Part of a small language model's weights.
Size: 8 layers, width 768.
Training: a variant of Adam for these matrices, 901M tokens, 3436 steps.
MLP neurons of a small language model. Each row is named by its layer, matrix (down: output weights) and neuron, and shows model dimensions 672-735. Each number is 128 + 32 x the weight over its row's rms, rounded and kept within 0 to 255.
A block is one neuron, or neurons of one layer that tend to fire together. After each block is what it responds to, as a language model described it from the Wikipedia text at the highest values.

L2.down2390 [ 98 179 147  95 124 144 125  89  85 146 132 143 120  95 113 106 147 104 167 103  65 136 152 128 107 128  92 175  61 160 160 122 122 163 139  85  87 153 181 132 168 111  93 114 166 130  93 139 170 112 189 105 142 118 115  83 152 128 107 103  84  72  98 142]
Hyphens inside compounds. Hyphens joining parts of compound place names and terms, such as Niagara-on-the-Lake, Indo-Pacific and Manhattan-bound, plus 1909-1914 ranges. Weaker on short function words (in, at, a, No) in descriptive geographic or tabular text.

L4.down187 [130 111 120 142 103 147 165 130 166  92  82 141  97 135 108 116  72 130 160 137 110  91  91 120  79 137  98 159 155 123 162 174 148 115 119 134 119 164 100 127 168 152  92 169 126 148  76 203 152 108 181 139 130 102  92 157 113 119 147 103 117  83  95 164]
L4.down718 [121 118 132 117 214  93 160 145 131 115 121 189 105 101  83 151 156  96  97 118 138 110 182 108  20 167 121  89 121  99  99 114 133 140  95 116 132 133 139  89 147 136 124 145 109 136 104 129 124  55 116 119 140  67 130 181 128 154 122 121  68 145 101 164]
L4.down1240 [174 154 123 188 204 116 129 128 209 160  83 113 112 119 138 163  88 132 158 121 159 143 112 110  85  86 164  95 129 171 112  99  77  69  98 113  86 118 130  84 146 163 136 132 128  96 137  94 103 143 163 165 129 129 153 177  93 143 160 161 141 115  98 111]
L4.down1260 [149  59  94 118 156  42  96 117 148 115 194 103 150 122 141  93 136  88 140 118 139 130  86  75  85  53  88  87 134 109 147 138 150 120 115 125 175 151 131 109 163  77 155 148  81 115 119 104  96 119 136 110 165 155 129 181 128 104 144 122 125 182 128 140]
L4.down1372 [101 187 134 154 135 166  75 152 130  39 123 140 139  95 162 162  99  83 163 119 152 157 158 144 114 149 151 111 140 116 115  93 105  93 132 110 146  70 140 101 159 173  95 131  77 119  46 100 110  80  99 118 145 174 173 154  91 129 127 158  99 172 117 123]
L4.down1892 [102 123 147 115 127 169 154  76 194 115  99 190  88 106 192  92 164 123  85 151 128 172 114 177  90 157  70 140 121 138 105 154 137 118  75 158  82 175 105 121 161 114 139  76  82 162  43  88 116  98 123 105 187 224 133 123 169 184 171 138 148  77 115 109]
L4.down2031 [114 116 165 149 170 102  77 121 153 146 131  80 145 128 130 131 110 128 156 152 131 115 121 127  95 129 125 153 146 169 129  67 146 121 134 114  97  78  73 152 177 152 107 182  87 164 147 138 201 144 171  87 132 156 130 131  66 159 124 146 138  98 169 150]
L4.down2131 [ 73  76 143  87 112 170 125 142 108 111 129 126 126 123 130  94 120  42 184 109 157 103 171 151 169 155 119 146 166 132 108 153 158 151 118 137 108 160 142 130 157  66 107 130 169 149 150 112 121  71  71 174 125 136 105 128 141  89 143 170 185 145 214  81]
L4.down2176 [144 169 181 159 112 154 178 169  94 124  91 187  97  51 132 115 133 138  89 122 111 134 172 135 147 130 157 112 120  68 126 112 127 118 124 129 211  60 172  95 121  71  56 142 108  81 112 112 107 101 122 107 119  97 178 125 137 118 130 139 135 112 128 112]
L4.down2195 [127 140  70 176 152 136 142 105 106 165 157  59 119 111 153  78 118 197 188 119 144 131 122 148 150  86  86  92 122  92 118 120 128 110 135 103 105  57 115  74 119  98 110  83  51 110 120 132 148 153 133 120 140 151 157 135 187  26 157 151 123 126 149 103]
L4.down2459 [120  62 137 116 114  73 135 149 133 125  84 152 120 137 155  61 112 107 175 118 176  79  76 174 152 140 104 111 107  82  90 136 127 106  74 115 118 122 142 107 137  83  63 121 104  67 121 116 127  89 118  83 122  89 160  78 126 144  81 148 147 167 153 184]
L4.down2527 [163  97 133 160 127 151 114 156 158 117 123 177 152 122 134 136 113 119 146  94 123 138 112 139 121 122  99 176 103  91 158 148 127 125 152 104  76 129 136 181  79 128 160  90 132 143 146 157  91 127 169 140 157 130 128  62 146 179 147 125  82 116 186  74]
L4.down2593 [124  91 169 161  91 169  88  87 138 117 159  68 138 154 178  44 153  99 212 158 151 148 194 107 166 118 155 146  86  97 159 133 159  57 105 130 102  77 183 114  85 108  82 146  95 151 147 157 124  61 144 147  92  89 112 165 142 159 138 153 115 130 139 153]
L4.down2686 [124 168 175 132 120 123 152 173 198 143 175 120  95 108 107 132 127  90 101 148 164 123 138 172 101 139 125 147 147 152 128 148 116 180 115 123 108  92  47 152 130  62 164 172 158 197 134 114 123 142 153 110 138 109 108 182 117 163 104 144 128  92 115 177]
L4.down2930 [126 143 101 133 105 182 119 106 214 204 107  87 150 100 169 146 107 144 115 103 122 112 128  67 143 153 103  82 107 111  62 117 135  93 128 170  87 159 110  73 130 166 142 135 119 120 130  86 138 103  86 163 141  82 145 119  99 169 170 133 117 135  60  97]
L4.down3042 [ 82 132 116 142  81 206 146 161 154  95 187 125  52 113 111 114  84 125 171 139 137 133 123  84 118   4 111  86 139  88 166 119 135 129 119 160  91  88  98  85 130 159 160 109  93  95 107 169 128 140 105 159 134 152 130 141 122 120 167  84 240 124 140 198]
Name-joining punctuation. Hyphens and opening quotes right before the second part of a compound name or a next list item, as in Al-Raed, All-America, "Freedom! '90".

L2.down1248 [ 89 151 173  92 207  61 110 114 124 121 107 118 135  93 109 112 105 161 180 105 102 156  59 137 176 156 175 123 157 175 179  82  98  82 185 117  84 122 110 100 131 120 165 106 184 179 113 110 127 115 112 146 126 173 132 113 122 170 151 176 144  83 128 110]
Verb after named subject. The first token after a named subject (person, critic, group, organization), often a speech verb or possessive: said, stated, wrote, had, 's.

L3.down243 [149 117 115 161 138 160 103 162 127 141 172 157 116 108 141 178 135 135  79 208  89 125 114 172 152 126 124 152 113 163  63  52 179 125 136 103 144  82 145 160 101 114 143 112 120  91  71  92 101 129 160 127 138 140 108 157  77  82 160 111 152 128  93 107]
L3.down1611 [174 158 100 154 120 166 151 118 125 102 101 106 163 123 155 135 149 116 141 133  87  91 120 153 127 138  76  88 174  56 141 104 148 108 111 144 175  90  63 139 127  94 140 138  96 134 133 192 166 118 158 140 148 183  96 182 176 122 142 100 135 117 117  51]
L3.down1864 [197 141 110 181  89  88 143 105 122 135 163 161  60 137  50 139 198  89 106  94 143  68 126 122  90 122 162 144 136 154 136 158 156 169  60 104  80 163 114 142 125 141 144 123 123 163 127 129 193 134 147 156 177 141 129 138 111 164 141 201 113 122 170 102]
L3.down1958 [159  99  78 126 161 180 100 175 109 126 115 121 103 164 131 152 129 137  87  87 126 111  95 137 138 105 127  89 144 176  48 154 131 138 140 114  84 190 166  99 140 149  93 108 158 117 138 149 141  92 110  99 147 187 110 204 172 145 101 110 134 158  98 130]
Compound-joining hyphens. Hyphens, en dashes and slashes right after a word inside a compound or name, such as Coca-Cola, health-conscious, Spanish–American, AWT/Sanjiani.

L3.down244 [120 136  93 171  69 134  99 110 134  68 102 138 150 127 127 121 140 126 102 100 158 178 132 132 148 143 111 141  65 155 110 106 200 107 108 149 102 120 163 132 133  95  73 147 146 155 150  94 117 137 123  76 192 142 129  47 132 153 130 114 152 161  99 146]
L3.down393 [120  95  85 113 206 134 122 154 167 138 140 167 103 126  85 153  73 105 177 179 167  85 120 122  82 125 204 134 120 150 168 163 140 137 172 107 171 153 154 129 166 116  93 121  83 121 167 121 170 183 190 101 159  90  72 121  56  91 131 164 152  96  76 151]
L3.down1585 [102 160 157 110 138  78 114 113 178 112 109 128  95 111 107 100 151 142 181 106 113 171 162 106 135 164 129 140  97  92 176 117 164 170 153 123 104 161 111  94 107 123 196  54 141 156 134 124 224 124  98 144  97 124 167 118 153 153  82 124 121  49 139 171]
L3.down2750 [141 150 115 124  84  92  91 142 118 129 141 114 157 141 101 131 154 141  56 128 154 123 110 137 136 124  98 142 103 130  88 146 134 126  93 116 216 140  79 158 100  95 133 105 153 154 116 109  81 101  89 130 113 123 109  85 120 122 160 130 167 157 183 175]
Mid-word fragment continuation. Word-internal pieces that must be completed, chiefly ter in fraternity, veterans, heterogeneous, also anti in quantities, plus the period in U.S., apostrophes and year-initial 18.

L4.down65 [110 141 102 135 145 145  63 123 157 168 126  68 115 196 181 158 107 140 167 102 150 161 193 147 158 120 139 120 150 106  64 131 166 102 115 155 147 170 115 102  81 149 132 108 146 108 132 116 156 142  87 150 133 124 178 176 117 133 171 128  97 144  84 161]
L4.down80 [111  84 152 111 137 102 162 112  75 132  73 136 201 106 107 116 100 118 162  83 137 108 122 194 105 127 103 125  80 149 169 130 148 107 136 148 170 134 114  97 143 159 146  76 102 139 133 123 111  82 116  82 135 114 138  95  85 139 144 163 155 116 136 181]
L4.down108 [172 131  71  60 145 111 139  70 112 148 155 139 159 158 122 191 140 142 142 128 145 111 100 111 111  59 154 129 122 192 155 135 148  96  96 133 113 187 162 114 126 121 144 134 129  99 141 200 115  96 178 155 147 220 157  70 184 165 182 138 116 117  20 187]
L4.down169 [130  94 121 140 188 165 185 102 157  98  93 122  77  72  41 139  88 110 105 111 121 137 155  96 164  83 110 150 118 145 200 163  96  75 132 115 110 206  91 210 105 130 171 174 140 133 131 151 143 103 143 154 146 144 125 157 177 188 168 143 187  72 221 118]
L4.down766 [105 176  73 107 135 139 141  76  94 151 193 118  79 128 147 125 131 155 105  68 149  74  94  84 118 163 108 124  85  62  87 172  96 113  84 122 134 175  84 105 148 102 175 157  95 126 181 146 130 113 156 175 132  61 155 124 145 147 137 170 161  67 130 164]
L4.down811 [142 128 114 124 123 146 154 146 108  92 105 119 131  81 136 109 150  72 118 108 115 103 127 151 135  72 168 103 173 114 129 101 203 152 104 121 156 176  91  88 122 122 100  53 150 113 109  80 141 105 132 130 149 123 133  95 109 116 140 141 119 126  59 120]
L4.down948 [155 130  97  80 130 194 101  92 163  89 145 110 157 177 104  72  97 131 125 169 162 133 117 117 167 162  57 122  95 102  67 102  83  90 119 107  69 135  83 116 118 133 181 109  86 145 113 125 193 105 156  69 119 156 112 102 158 134 139 173 114 123  59 106]
L4.down1080 [162  73 133  65 126 155 122 128 106 123 143 132 190 101 125 169 120 124  93 185 123 184 175 150 137 119 177 105 105  80 157  72 122 127  81 191 100 136 175  93  74 150  98 145 126 135 155 117 129 146  79 190 144  84 143 170 119 169 154 187 166 110 102 111]
L4.down1106 [162 128 139  89  97  87  98 149  69 140 148 101  99  82 106 135 121 128 108 122  73 116 124 113 142  88  66  90 118  97  81 138 124 143 138 138 145 123 136 102 144 173 104 171  68  99 135  90  93 144 184  48  75  95 212 122 151 117  71 120 112 126 107 137]
L4.down1151 [101  86 134  91 143 121 176 154 117  91 106 110  76 152 157 123 162  94 109 132 127 154 111 105 129 130 145 133 128  78 116 143 123 110 134 126 118 118  79 132 136  96 108 156 156 154  80 171 123  83 140 120 134 182 183 127 157  90 129  92 170 201 172 158]
L4.down2051 [130 161 122 112 148  74 148  82 128 145 127 141 184 129  85 159 125 152 127 110 134 139  79 105  75  91 160 157 139 125 144 136 123  88 121 135 149  76 143  89 127 138 148  99 170 103 110  94 117 170  82 135  80  97 123 177  83 129 159 118 127 158 103 124]
L4.down2112 [102  77 123  63 108 190 111 122 102 147 165 100 113 119 169 141 158 137 130  35  91 162 130 148 125 176 110 143  63 109  72 138 104 135  41 108 127 114 147 134  90 107 122  66 165 133 140 127  96  74 157 106 119 138 203 136 116 141 135 181  66 101 125 105]
L4.down2346 [138 121 189 138 158 138  77  92 120 129 134 136 166  79 128 182 134  88 117 102 154 146 167 109 147 132 109 196 106  56  98 152 113  70 119 101 134 132 102  83 169 134 126 140 106 117 183 185 113 119 132 149 119 104  97 135 102  92 142 103 178 131 126 132]
L4.down2611 [159 135  93 117 107 137 114 102  65 131  97 135 125 114 146 140 122 119 128 136  93 105 120 112 174 145 125 154  68 145 104 154 110 102 160 110  70 156 131 132 150  95 131 132 123 102 140  69 191 166 150 100 144 155 169  88 135 117 112 152 187 182  95 129]
L4.down2773 [ 83 164 167 136 117 131  84 121 136  64 142 114 164 191 182 129 156 125  72 141 131 139 125  70 148  57 153 145 125 166  76 120 153 140 113  93  56 169  74 149 159 173 127 163 139  99 124 191 142  51 112 125 137 128 122  97 122 125 168  97  87  59 103 125]
L4.down3019 [ 75 167 111  87 118 127 155 108 160 173 145 117 177  97 111 131  98 135  91 125  90 185 125 121  81 123 117 103 132  63 135 152 117 120 134  92  90  98  43  74 107 138  78 142 125 129  97  65 148 139 148 170 123 203 160 173 117 156 132 119 152  95 135 150]
Place-name continuation tokens. Inner pieces of multi-part place, country and institution names, especially the period in U.S.; also N.C., a.m. and B.C., World War, South Carolina, Uganda.

L3.down114 [136 163  71 169 142 191 131 155 129 131 133 118 206 158 101  71 185 123  75 113 147 167 105  67 129 110 118 105 172  87 163 120 123 106 111  86 104 130 155 128 173  68  91 101 205 127 122  91 176 131  85 146 114 152 142 130 137 141 140  83 144 145 120  64]
L3.down638 [119 141 118 112 160 121 152 111 165 108  90 100 107 148 110  63 134 105 126  64 140 157  66 119 106 114 133 106 108  70  81 107 157  50 136 170 124 169 100  95 125 140 191 150 127 119 133 131 155 122 153 100 122  74  96 134 112 125 143 168 134  99 147 158]
L3.down933 [135 142 194  90 144 102 165 116 151 133 164 170 133 182 151 111 149 143 122  72 207 130 102 162 103  63 144 128 123 108 103 125 144 116 144 180  70 172 151  80 153 175 114 122 144  83 129 144 146 150 144  88 126 127 141 148 206 174 184  59 135 154  80 150]
L3.down1810 [138 173 126  96  94 108 168  56 117 118 115 103 181 129 154 146 160 162 128 100 129 121 142 131 107 131 146 136 123  66 189 161 161 132 181 140 104 135 109 141 159 140 159 160 120  98 122 100 125 103 116 159 140 116 154 189 124 148 115 148 134 112 115 175]
Predicate start after subject. The first token or word piece of a verb phrase right after a subject pronoun, auxiliary or infinitive "to", e.g. you're, to lo(ot), were re(united).

L3.down737 [ 84  94  93  94 150 168  88 146 102 126 150 121 181  74 218 113 172  96 107 121 113 129  82 135  90  62 100  68 133  99  99 149 148  95 170 139 164 134 106  97 146 152 170 130 135 170 158 130 150 110  95 139 134 142 131 134 149 146 150 125 124 157 173 112]
L3.down2232 [150 148 132  82 171  95  57 156  97  94  99  64  87 153 134 124 121  87 158 180 103 119  73 128  90 113 118 138 175 124 153  94 129 117 186 135 129 154  85 150 140 110 112 103 115 126 158 108  86 188 119 155  94 191 189 122 132 124 166 132  87  83 190 176]
L3.down2324 [118 151  72  86 162 171  89 159 161  76 100 131 106  91 136  69 114 146  92 114 127 127  67 106  83  83 164 145 163 143 141 169 166 125 122 127 142  84 150  87 129 101 100 185 156 166 130 134 126 109  95 183 112 132 145 152  75 116 163  92  40 124 138 113]
L3.down2335 [161 132  98  92 119 128 130 124  98  96 154 121 104 110 175 101 157  99 179 158 159 130 144 143 107 133  97 104 177 175 121 164 145 111 114 166 155 168 105 112 140 156 145 175  62 124 163 126 144 145 106 139 139 138 135  96  48 158 213 129 157 111 126 144]
Speech and opinion verbs. Reporting verbs and the clause-opening word after them, such as stated, argues, commented, opined that, mostly in reviews and political text.

L4.down232 [124  78  96 149 114 159 106 153 135 133 101  58  99 121 129 161 128  95 164 166 163 165 125 120  82 119 137  93 107 112  79  85 134 122 154 140 118 100 143  62 108 116 135 176 105 108 116 122 143 143 130  94  82 150 173 184 122 115 185  79 102 108 107 133]
L4.down526 [159 127 165 147 166 129 112 100 124 143 142 113 114 173 106 131 149  93 161 125 197 119 158 113 141 145 105 110 178 129  92 113 175 118 151 177 150 146 133  91 106 107 147 134 131 141 115 140 153  94  88  87 153 173 105  84 102 162 100 170 121 133 111 136]
L4.down529 [163 101  96 100 140 110  83 192 162 146 109  88 172 113  60 139 142 100 172  83 118 196  87 129  80   6  89 134 169 154 161 155 170 173 121 118  97 132 121 124 133 144  95 121  97 123 134 165  86 163 160 101 104 144 128 147  88 120 109 120  86 130 141 154]
L4.down665 [135 136 159 154 159 175 177 151 101 155 111  48 179 127  75 145 118 146 146 140  89  94 118  84 137 100 175 138 170 108  77 113 165 180 161 118  94 117 108 142 109 122 139 134 140 137 146 177 133 146  97 121 103  99 140 124 150 138 135 144 127 166 167 121]
L4.down727 [136  92  75 121 237 100 192 192 161 162 167 149 102 105 141 123 122 127 137  83 139 117 150 135  51 164 104  95 126 126  50 122  94 133 155 121 137 151 139 138 142 134 102 156 104 110 151 108 106  92 104 191  70 154  75 147  68 171 108 124 141 141 117 135]
L4.down748 [128 115  91  76 182  81 107 155 115 118 189  90  82 132 144  71 122 159 124 173 144 111  79 116 155 173 175  81 112 114 125  94 142 166 124 146 134 161 123  38  78 121 147 154 111 168 110 141 111 100 119 174  75 168 127 136 124  69 137 149 128 185 160 181]
L4.down894 [158 124  81 151 153  99 166 144 174 184 153  90 135 129 184 128 107 114 170 108  77 123  90 114 139 133 134 118 113  88 107  60 156  95 130 128  68 107 107 115 134 119 163 119 131  95 115 103 102 151 101 139 116 165 149  97 136 104 135 109 167 145  80 107]
L4.down1136 [171  67  84 124 145 127 117  88  91  77 108 129 170 188 186 103 122 111 109  68 126 121 155 113 128 166  63 165 114 181 120 121 132  82 176 104 137 115 174 108  30 164 132 131 105 156 152 103  86 169 138 147 168 152 170 124 133  89 163 112 148  70 129 134]
L4.down1710 [159 107 122 104 153  99 179 141 145 113 116 113 128 120 123 114 109 188 154 153 118 102  93 143 142 107 114 116 154 130  94 119 138 121 122 112 115  93 153  85 141 107 141 118 136  80 115  98  69 151 163 119 111  98 141 170 121 113 210 147 126 132  88 175]
L4.down2049 [115 106 121  95 108  83  98 160  93 187 125 101 181 145 135 104 138 121 149 125 161  93  56  93 132 101 120 104  92 130 119 106 158 113 138 130  53 151  97  59 126 142 153 120 109 108 133 116 105  58 146  81 132 148  90 107  63 157  69  97 113 167 108 124]
L4.down2137 [ 86 134 104 142 143 140 120 112 123 128 135 101 134 128 183  91 102 145  90 121  88 151  95 112 122 127 194 128 149 123 145 129 156 127 129 112  86 102  80  99  59  80 161 144  89 115 151 209 167 107  68 156 155 111 136 121 172 116 130  92 104  70 122 137]
L4.down2337 [122 128 104 122 195 158 122 124 137 140 136 131  89 207 123 146 142  89 138 137 102  80 146 114 154  66  74 140 208 194 104 123 133 121 199 133 121 156  73 120  68 152 160 139  25 125 142  89  71 137 139 113 129 141 128  83  48 171 148 129 177 149  76 129]
L4.down2621 [104  61 100 140 143  97 183  94 108  80 108 155 167 142 124 164 130 121 149 177 147  86 115 179  60 142 140 159 150 138  94 120 159 141 172 100  96 103 104 116 101 137 122 184 125 161 121 118 128 135 165 100 172 139 182  35  94 138 193  90 140 138 145 136]
L4.down2825 [149 115 142 170 140 109 172 107 170 137 114  84  89 103 107 146 125  91 168  96  83 128  76  87 118 171 198  80 142 102 121 113 143 135  94 102 124 125  72 156 147  89  88  69 101 149 142  89 132 157 134 142 157  79 150 159  60 117 158 148 168  71 131  87]
L4.down2852 [122 119 169 172  98 112 143 164  95 117  71 135 158 132  90  95 157 183 131 152 147 156 146 162 181 152 121 132 143 108 140 132 100  95 141 101 134 128 117 119  93 123 175 117 119  78 129 178 173 146 152 124 103 173 144  76 182 142 134  63 106  93 166 159]
L4.down2984 [161 114 113  99 100 188 166 136  88  47  41 132 118 165 121 165  94 131 128 151 170  99 131  80  82 113 192  83 171  74 102 127 149 131 119 150 135 101  77  96 107 177 125 114 139  84 139 155 130  85  67 122  94 186 154 119  67  96 130 116 127 142 126 162]
Main verb after subject. The main finite verb right after a sentence's subject, mostly reporting verbs before that or a quote, such as stated, notes, announced, wrote, purchased.

L4.down180 [138 153  76 121 150 171 158 212 133 108 157 119 121 123 115 142 203 135 124 147 117  73  97 154 124 120 127 100 199  99 125  86 124 183 149 166 172 121 148 119 125 161 122 155 134 109 161 110 117  99 113 127 200 106  82  71 101 177 142 108 114  95 136 131]
L4.down244 [148 150 104  92 128 143  76  66 157 113 138  45 147 122 118  59 104 131 167  69  92  76 112 130  99 133 135 121 109 115  90  79 124 117 143 174 132 104  84  65 103  84 109 112  92  93 123 122 136 115 126 157 142 174 180 140 162 160 105 121 169 118 115  66]
L4.down384 [152  86 163 146 166 105 135 165 155 209 130  75 154 114  99 128 187 141  87 170 117 185 122 133 131 127 164  91  49 129  88 151 132 125 162 106 112 107  99 101 128  92 150 168  90 194 120 110 141  99 112 184 158 169 109 214 113 103 112 167 136 106 113  74]
L4.down655 [118 189 151 106 172 103  98 155 155 107 154  92 110 151 144 143 129 117 118 108 140 139 105 119 127 155 124  73 109  81  88 156 106 105 163 150 162 106 116 137 119 171 111 175 116 109 183 158 129 104 107 153 171 136 196 122 128  86 126 124 157  95 106 100]
L4.down863 [102 145 171  96 174 145  85 136 140 129  84 106 179 126  87 101 103 123 143 145 148  83 133 110  83  91  84 136  94 128 121 117 158 175 141 173 101 184  79 137 149 141 162 172 132 152 147 141  60 129 137 161 147 147 131  87 146 136 162 161 153 141 143 123]
L4.down977 [125 150 140 130 104 187 125 140 147 121 171  93 149 120 151 139 127 143 105 171 116  77 161 155  99 140 118 134 190  95  99 100 107 155  80  96 109 109 122 106 221  97 152 176 148 158  90 135  94  96 116 139 209 139 128 124 137 105 134  65 126 142 123 102]
L4.down1238 [160 137 172  98  90 141  88 120 113 152  70 140 171 177 130 204 122 123  64 130 124 163 168  66 162  96 170 160 105  69  80  89 174 116  98  93 126  90 142 158  90 147  62 140 227  56 133 102 100  80 133  93 168 148 129 128 105 105 164  93 108 178 126 142]
L4.down1311 [133 145 138 143 104 123  88 146 137 131  67 103 167 124  87 117 103 142 104  85 126  93 169 101  80 189 119 144 107 158 105 115 145 131 122 132 140 156  82 109 157  91 178 135 176 152 135  79 150  69  84 159 133 147  93  89 198 122 124 176 203  36 118 172]
L4.down1781 [193 148 135 100 200 230 155 103 156  98 107 142 158 162 118  92  63 113 100 122 115 117 153  85 103 115 115 129 102 100 132 172 120 110 165 167 187 132 147 130 153  94 142  83 134 146 131 123 156 108 130 115 135 149 138 126 124 152 119 165 158 120 133  83]
L4.down1794 [166  56 104 116 112  93  88 160 135 166  90  95 187 147 153 122 108 177 121 156 142 161 170 112 134 191 109 128 133 107 115 139 153 125 174  69 169 112 105 197 152  88 117 107 134 151 134 132 100 177 168 160 133 175 129 161 152  82 120  80  52 109  82 154]
L4.down2015 [115 142 193 147 147 131  99 130 116 156  79 111 152 147 138 149 149 118 227 141 139  69 115 126 125 137  93 131 102 109 102 175 120 111 140 159 135 136 151 116 110 152 122 110 139 109 115 145  97  97  59 122 154  96  93 142  95  60 142 139 203 138 122 118]
L4.down2451 [217 112 105  81 142 131 165  98 148  65  89 149 127 153  93 196  88 108 109 115  82 136 163  94  51 130 126  80 143 109 199  70  66 158 104  94 173 121 160 136 162 142  87  72 122  89  69 106 121 110 138 131 112  99 108  91 125  63 157 101 149 158 149 156]
L4.down2555 [155 106 104 123 138 178  78  91  65 109 179 149 133 151  88 186 164 155 108 116 141 125 136 167 120 119 118 148 107  82 129 148  96 212 100 150 131  75 136 141 168  97  72 112 136  98 111 138 115  78 106  78 114 174 108 121 145 117 156 164 135 125 104  72]
L4.down2646 [159 191 110 165  89 136  64 142 113 146  80  95 124  98 102 137  93 204  87  87 151 161 162 135 117 206 139 128  87 180  88 164 120 133 155 185 134 210 118 135  72 115 144 170 123  68 154  86 137 115  76 136 194 138 140 167  88 109 160 112 132  82 121 144]
L4.down2879 [121  69 130  80 188 118  85 128 134 135  87 156 161 162 100  71 141  75  93 113 125  76 110 137 134 207 103 154  93 123 183 146 185 106 143 115 174 170 129  95 156 143  99 166 141 112 135 155 119 107 158 150  97 111 110 105 125 113 106 132 137 106  87 163]
L4.down3015 [149 138 114 148 142 113  90 125 150 138 112 183  86 166 113 123  82  81 163  81 143  77 161 129 126 136 114 117  93 132 141 176 134 192 140 114 138 164 166 139 149  82 134 133 110 101  80  96  99 112 130 132 168 138 153 132 190 110 167 116 115 136 113 123]
Clause-opening subject pronouns. Subject pronouns about to take a verb, especially first-person I opening a quotation or song title ("I'm so torn", "Now I'm in It"), plus it, they, would, and opening quote marks.

L2.down1702 [ 90 116 103  91 130  93 123 137 110 135  87 138  76  86 168 180 125 187 143 111 123 103 191  69 130 133  87 140 110 108 112 154  92 131 143 133 151 133 109 111 126 138  84  91 102 123 102 139  76 111 160 108 179 148  93 153 120 163 199 142 184  78  70 129]
Name-internal continuation tokens. Tokens just after a capital letter or short name start, mostly an initial's period or a hyphen, e.g. John J. Pershing, Al-Shuwayrikh, U.S.

L2.down826 [131 131 113 133 129 172 121 152 127  89 130 146 132 191 109 118 102 106 160  95 153 172 114 125 130 159 109 105 118  98 112 133 155  87 115 143 171 124 127 201 119 158  91 106 133  92 119 117 105  98 154  82 114 184 160 157 121 133 115 107 103 102 117  87]
Modal and auxiliary verbs. Modal or auxiliary words right before a main verb, such as can, would, could, may, will, infinitive to, and n't/not; occasionally mid-word name fragments.